config.toml
n_layer = 16
n_kv_head = 5
vocab_size = 2234
positions = "learned"
tie_embeddings = true
extras = ["capped logits"]
final_lr_fraction = 0.05
MLP neurons of a small language model. Each row is named by its layer, matrix (down: output weights) and neuron, and shows model dimensions 0-159. Each number is 128 + 32 x the weight over its row's rms, rounded and kept within 0 to 255. Numbers have three digits each.
After each neuron's rows, "fires before" lists the tokens most often just after its 100 highest values on Wikipedia text that the model never trained on.

L10.down116:129100081156093150121138132158085145153151106168142138092144107106096168096081138118082101140103085161140068127118172103172119086095153159148166146089091154117149161146111107092090169149004159166112122105093105125133117119136067083140182096095124066118114093142189093083102175162136143176148232132185159146106108184172152119169105113145172072096102079191178114117107112106162116141096130167124122134084146154104123150140149153167109128166097117107144107111109112131123151134137095
fires before: ":", "20", "ter", "ound"

L4.down133:179115089085080169138114154116172154087150130097113143164167103155142150159100092172158112108102107127171167159102113134141152137131144096085127127097092130114151071102183121119178152115090101152106092110119155144109109130166148083159159125136173096178148168172118160165094124121081107130105124114167109119140116098097120051174098135121118145144128088186164161131084092096104178156199180131107111058168150127134214127128098094076145191086163091087112159091133126092182095130045118
fires before: ".", ",", " in", " of", ";", " to"

L3.down91:106108092176159136165128168128048119138082112126147115101148126175091167131161182130113099184104186112160221152160148133137171084132162126126076098121164144143162108125131118150131136182148145137095123096104159173125145136146098161134174131103073126181137179100151190170116129123158103106071152130125066129184087122085123111127143112108127081112133091124109140111120165159112107135117117148111142126154166100132059163108131122120153127165106094145141127052076076082066136155008127
fires before: "\n", " The", " He", " In"

L6.down261:159090164060119106109098125145146137136075126131105117120100122158174146133157127068109122165090115102145127107136160114098111149185166119163139150096047169088152154140149117132142140121105162157107063197169123146124136123112109049121083119130115201108058090176170095110144116097096141135152131126122146151124176172114177118197124095131123113163122195128103197091088153140126158077180169184182130116141127138115151066134147138147069123144142121087110154053168134152112184090133092
fires before: ",", ".", "ion", "ure", "\n", " H"

L3.down435:120120171067171103130090092113138113136169163147105169122094147087083137142186166194108128160156095084064173182094127131098099163117150131146144136132211123169150145156080109076096163128070138110181072175072117123146137120143167167151101092102095128134213151124109093102084089114163153180152100102170118113096137115205160148138098128166099133142091116162116079151092131155186080074156117113084153094106144129151131135126107139127120145116182073119187085162128136143125125126112120
fires before: " |", " 0", ";", "\n", " 1"

L11.down444:145109166110139128111112121123118044152126132105150080180123118128141149038129134111100169135134109136134161179114135080156185221178112134128117171118118129134126125110105093089153089123178135082158147169168126135197141180086088163114153173156076145181141149162102165121112172153110099120197185128130139136120138101126111145131163167102083120160111112150088081098096060118088105128109171087135134066103098200071121172082136131114142107122140105145084133117106134142140137189051130
fires before: "\n", " He", " The", " It"

L4.down268:214096103141097090143122135148138102051162135131166122139093143134087153140120132112172079090106057144106099202154132172077078153110106067093143082107185103089129078118173147072121145115120151127182120107123148189141113099168131102068140090114086085149138168126166134112132177072186151089131111141128102114094177134145161161131126131116147122141177078122118127154136199123176129120154125110169080157148052141106141105144099124160121123105152100162180188110145172162144115162111159
fires before: ".", ",", " the", "0"

L9.down487:133120128147109178141171143109121138104122171095142196141175112059116120170115152078197136145088135106134113034142120091153133111155102143103194077133126142124114118091093159155134149166190135139095096087102115064117187111156178135130156113154105115120184152106191181061099141159097128121128167106109150105094076106131140128143052117104086173149066157112123159116120142133104095121114090140143118061050091129154139129147165115140163118196149134165145068152130163144125118180136109
fires before: "9", "8", "6", "4", "0", "2"

L12.down278:133161191142169081201176121135132119081158075095129072165125182141144121134104097134134144092124105061123146137122112144179128134143140087121126092136169141182082082092117173193118158149147131072116116158055143092141123122136121085162124190173138075141114122052169141149074099083165090144132146100131110115144138093111153113178123136139086148151156159145136134153129093121087138180143118174134131107109103104158139161085166126100090164163197144083109153106131093093156172025105125
fires before: "|", "\n"

L3.down40:108157142126142110124126160136115128186122132117150199186079151122157148079108127118092179187082137152159103116166150130081126162131138133117158163153172145103140115151135153103133172116101087198097155125089124135155088049106095087181089126143169120160222114141143161113120164118090107106080157106159189106076110073098154193064103104074140080125090120160093109099181170129119169117086102144108123127132121100140163189099141173135149104125096086093108187151103103097171123109121102
fires before: " |", ",", "\n", "–", " –"

L9.down479:145139042092163141149115113135065169129103152128153140148134153111134144079104144134163142113119135119065165167088087107142145093105123150182109171136116133149130088110133121135142101139255128140124119160158131136131138159113147154112104111128169169174110162104105162150130123129156173176148170085082144139138099146078085164111158159086090106120147157146111158066094111111099119084174075105167176138159108110099119096116168109147147158101137146152137083077070121135122145087051091
fires before: "\n", " He", " The", " In", " D", " W"

L3.down556:133115169197103137127071172153185110159114124155067176054078144127137133097106208066140197127141145110072104123087141099080111157097146128098125134131109121141172165157174166111135071155136155138145094109145126140140163105129138100128173081216132124174140115151132106110112103177070175091131121142127087125118159106147148152091107125115142113133133133136124156124093214095112098132132097105114119071141097223157142135160124119182141125155110069045146142121127162138180143106145136
fires before: " |", ".", "–", ";", ","

L4.down472:092149165125143104181190108150146116138135135088138162152133141074154087140149127158160156104123116101113113136119111098114115168140158102130127173159169133120153161156134115109171091119110048126050128119075136125118190186077137107122163109104115118126088034118122160121059120112124132161146123080118164072144157109159102139166108123087146143101114105149113106125129117116120086156149046124051162079159093134158096168099111103155193167172174175126071121087183165138112208149122163
fires before: " |", "\n", ";", " old"

L6.down88:138084148129115090086116119143140120160113152131124183102113078138084157108117119132176086120173127117058136156184123167090092073133118127160160118128127146109130140128161123120136087074099089150125091136080152150097144063108132112125213141179122146126128154132131174104086073125104078188165137187113138129138150115126053114171079130135155161129113068139101173065116116170144066108050155131080112107131180119147133153086125170164174118182123124165131178132156114171163154179060152
fires before: " |", "–", ".", ";", " 2"

L4.down55:142129100125125146091153168111151135102141162097172122131106156056092146150141117149146059143137055194118112129091109188143120123109098104125115082124178142108164150128222190126116128112132206167095148118132136101196077103129110151077105171135141154132174098088147193160135155139155116083144139108083146138085132087094176111134120155101083117070100078153091111076121151166140099135139119149149146150165093116115165144138184138168101132069199073158099134149125143149083105149097078
fires before: ",", "7", " the", ".", "4", "3"

L4.down13:157127146162126107106144144108148126178145141130111114111116051107182136111189080161098158093146099125084120127148169078150129157162074141144157107101157144100104098159097201144169119090195110147115100084086200112168172100125093101160166091148073124145170062106100072099143125077159100137138211112126134092039150103185152114112137134089133177129093137123138100117089145119174098069166177113104137125110124165152085100133103154158103113158123127180133138112117104159189156163108132
fires before: "4", "3", "5", "0", "2", "1"

L3.down353:136115120048058137175053193131121199128149098151151109192124161142084118132159112140096121102136129114096172117168115147068157055118093119153075135153165098122127051135152154124098108109087148169170172122151118101195107096110145152159187067105102191123107129119102168157168154106106119128205071108171115123101101124143153106163169168086108118098122109149088102142087095099142115136146146136131119129152111124086081081173129113115145118127157164148129131190150152093158116114109180
fires before: " of", ",", ".", " to", " was", " or"

L3.down426:155159113104126128140167104063150114178110120118121104155110165153128127134113057120077103144145157133183144057106124151118115159115179080118066099114156128098084153145109070132137126127099115093118129117096136168092108172222132132132112045167174147126142159150174136159135073157145121173154157165170102170169138135127126041136088103196165139134164185102111106058133113131126080144123140122121161114083133195099115097122188147136097097156130145191151132131099060136096099159129115
fires before: "\n", " |", "1", " is", "3"

L3.down474:128165130131054106063075135176088103153124094167144125159166076092157167175169117130113167153183149162153118159137132075152157093165124112184083144108108074146122095156100099111124114144142119058140189138117141090164116122074108150093105110156085118107167137170130138115112092102173158144143063129130175112141134165078131160060154150082122058148104127138134152106097126118143137105177123109144119104114135212128152175147109115076175175087161121121150162072157196114160140126073144
fires before: " |", ",", "–", "\n", ":", "-"

L11.down306:138161154155177119111179133113083075135129112086187106078122116132097182127215076172159125124172070103115178108182069107115152092136121202066156191165119118158186150108144134156113152139075135117098117186122122140109172164152120113075151151081100095131077096119154123144147111106184112156131131107122116182121150050119124106116131141132098107181147136124121167135109097152105168077124066118116105111127160113141113157093069122104068153121132160072103138155125114125141141154197170
fires before: "\n"

L11.down229:117130137086058104116142107141071093095092127134148100079109157147116134147108068170091164111121100162118115105128199143133179102083214167140165118111151147136091159114108082102148130146191110060130171138139116157120111100202067129128120118113191154140103092184127154121183122111151122072117124134120119207167140070137111132150142135121078110110164143079100166200145079118113167092091086105169126155076184151188140109121145187174133114149139121079131125106145105123157149139103110
fires before: "\n", "|", "|---|"

L7.down561:060113170132133137182180150064127157101102163094139124085160109103113092114095169104136156104054172193150109139150150133179129117139088173209117129136119096130117085099171165105162088106153156061148170128090196174162136171143124092116144168108177110139117104091080140057153133146098159133122123124157152108126077125149122115143091102143145143078082124130101105117135072154135130108112100179135153083097121135123105127056126158192142113117120073155131184102179138135143133082093196
fires before: "\n", " S", " G", " H", " P"

L3.down255:148090167124111098114136080137174114152109148078119140106161117167145046131179136084115112128133174167145175104107125145123123155184139170183168118173136153102088124107115132086090100104127135099194088129111113141084133138107200160142143155185104175095099167099083106078105094134140113164156119123134140106112105147159097095129166108097101147139090127111120172134083127152119192059086128182164126121149134133151169094170087164108097145051215122119131111143130079144222125067129133
fires before: " |", "\n", " G", " 0", " H"

L10.down231:169114206163119165136140118087090127156126111146133154159096166072116092096106146170163180126111130131173169159093174159154150111045100150156137148117086155153175099122166050124093133166103173165093116149145124091086106119115155120118070088142105143128114145113121140083152119115125158082083177114079171154114088141176086120187102173120079108139156120174084147116182129116121125150094114160110104117152117193162148177088156107121137145156186116151128118105116087081055133082066086
fires before: "\n", " He", " The", " In", " It"

L3.down73:104107122131145113066092143153103083165059169131132129090121092115169117139122129176145108123117205151204108114112119059110131145086104136097119102143125161130128088103184153089099137090101126108130119127191110114124136097163124185160147190167186144156046132093131119095121153115138134076081117123090081166162133103111132107154122071105091135125136167145124122193163129153117092086138136117165123177172196126162119234119121172152163128147131132152167137193069106133091148110124090
fires before: "\n", " The", " He", " In"

L10.down230:191185096081131122097147137169085149069092119135123070142161120143115107141105148126160192116148161128147108099147066184122109077110175116133123153158120125085141132104126143160166151121106066109076165092140133172055117194160152102095087085101087126107133193125134118105125074160159133142137132153159184100132121152081119122098099098158176167155116166174108129154114124140059122110143087067098198114161141139139154148125167112189159087122053109105130116065189138114111119162122140
fires before: " |", ":", ",", ";", "."

L12.down130:174085107094178128136185055110121117145107163084129127104125101107146111092089108168108211087075145125137130128131172089138130166161177106162189171138128132135098157152116180216156110135096131096118111127118127132128128108107148092208120128108183157126086124134152102131075135111121066154150131082157095111050086167108091167163147150150137162133125128203156138075174147146123161152079114176130051144152131179175117111105100097158140114112074081097129122149117129147141114079098104
fires before: ",", " to", " –", "–", "8", "3"

L11.down144:126080176106137131111190162057099086114077102117149147139077155116109145147144099113114125128124109173127134158104147175121122082165061154135150090134084156140086120121103176154172130176184099075173106103101130150121114096128215113127133207064111103166168127125116162091178153125139133146068140118153160160097176129150164166155121112076129100145130142157132093094143087136097156088142095155183135123114128157111082184130070151092140099154090145105082181114131044127174074122124137
fires before: "\n", "-", " |", " 2", " "

L4.down262:082071095094097183104161094085112095138123223125119127115145167126091114100099139121081113111121135146142102177105072119139158098099167139111145176126134110147137099162126110113154165128141145125118105096143181120211154169189142174163066093050165148106132092116145155139139159161125164128112135168128120146110166134120096048138142059072157084142108144096095103132165186112134097122122081110190200082094152158148118104113095130163091068094157161158177122106153163159118141140142133
fires before: "\n", " the"

L7.down243:210157113121096171158155106098185089189119149167117111119097124113131151170127058126097188135175070148133117116067076178133161086126166081086116111127052162140112128162151124098163143085082103108156101168097147100120111148164104120096114117094122099143211144138104148124090113137081079102081131117106121177141134169147134145092126147130132101163129135150126178063090122120161101115135133152165077137169133125114111198121196168159091154052151169116121125093117161092131160149091151
fires before: ",", " he", " the"

L11.down84:157161102138097110111116090098181118164099118180109104147089173116116170091136092126097173165122140094103106131129142117162083121150145094202138134171147160146113106128056135103139162134127171154122102145091188195130103110099132137093054120137048096153167109147148099098142105166134150122124119137105092072105093130068131120095163162085164111160108069096133171162112176113211077166102115125109161183143160175170155163101144139190107144097119147120120166053122143119117193090127146
fires before: " the", "ed", " his", " a", " that", " her"

L3.down161:079170202089170126142141118140102086140178097111136117090083171108108145137188113188134077196174081118149117159126094122143105107139115142103127095111145157144140146109178116074124121129117117137078090126143124136071149082138104181119129183193144109078105108081162144157092095100157161143069104113133149108150093117128149074099162142169129128141127116076138125145100162113138105087137083157145204168120148129128065171119201108136223128133164116034150143174134131084125119124130115
fires before: "\n", "|", "-"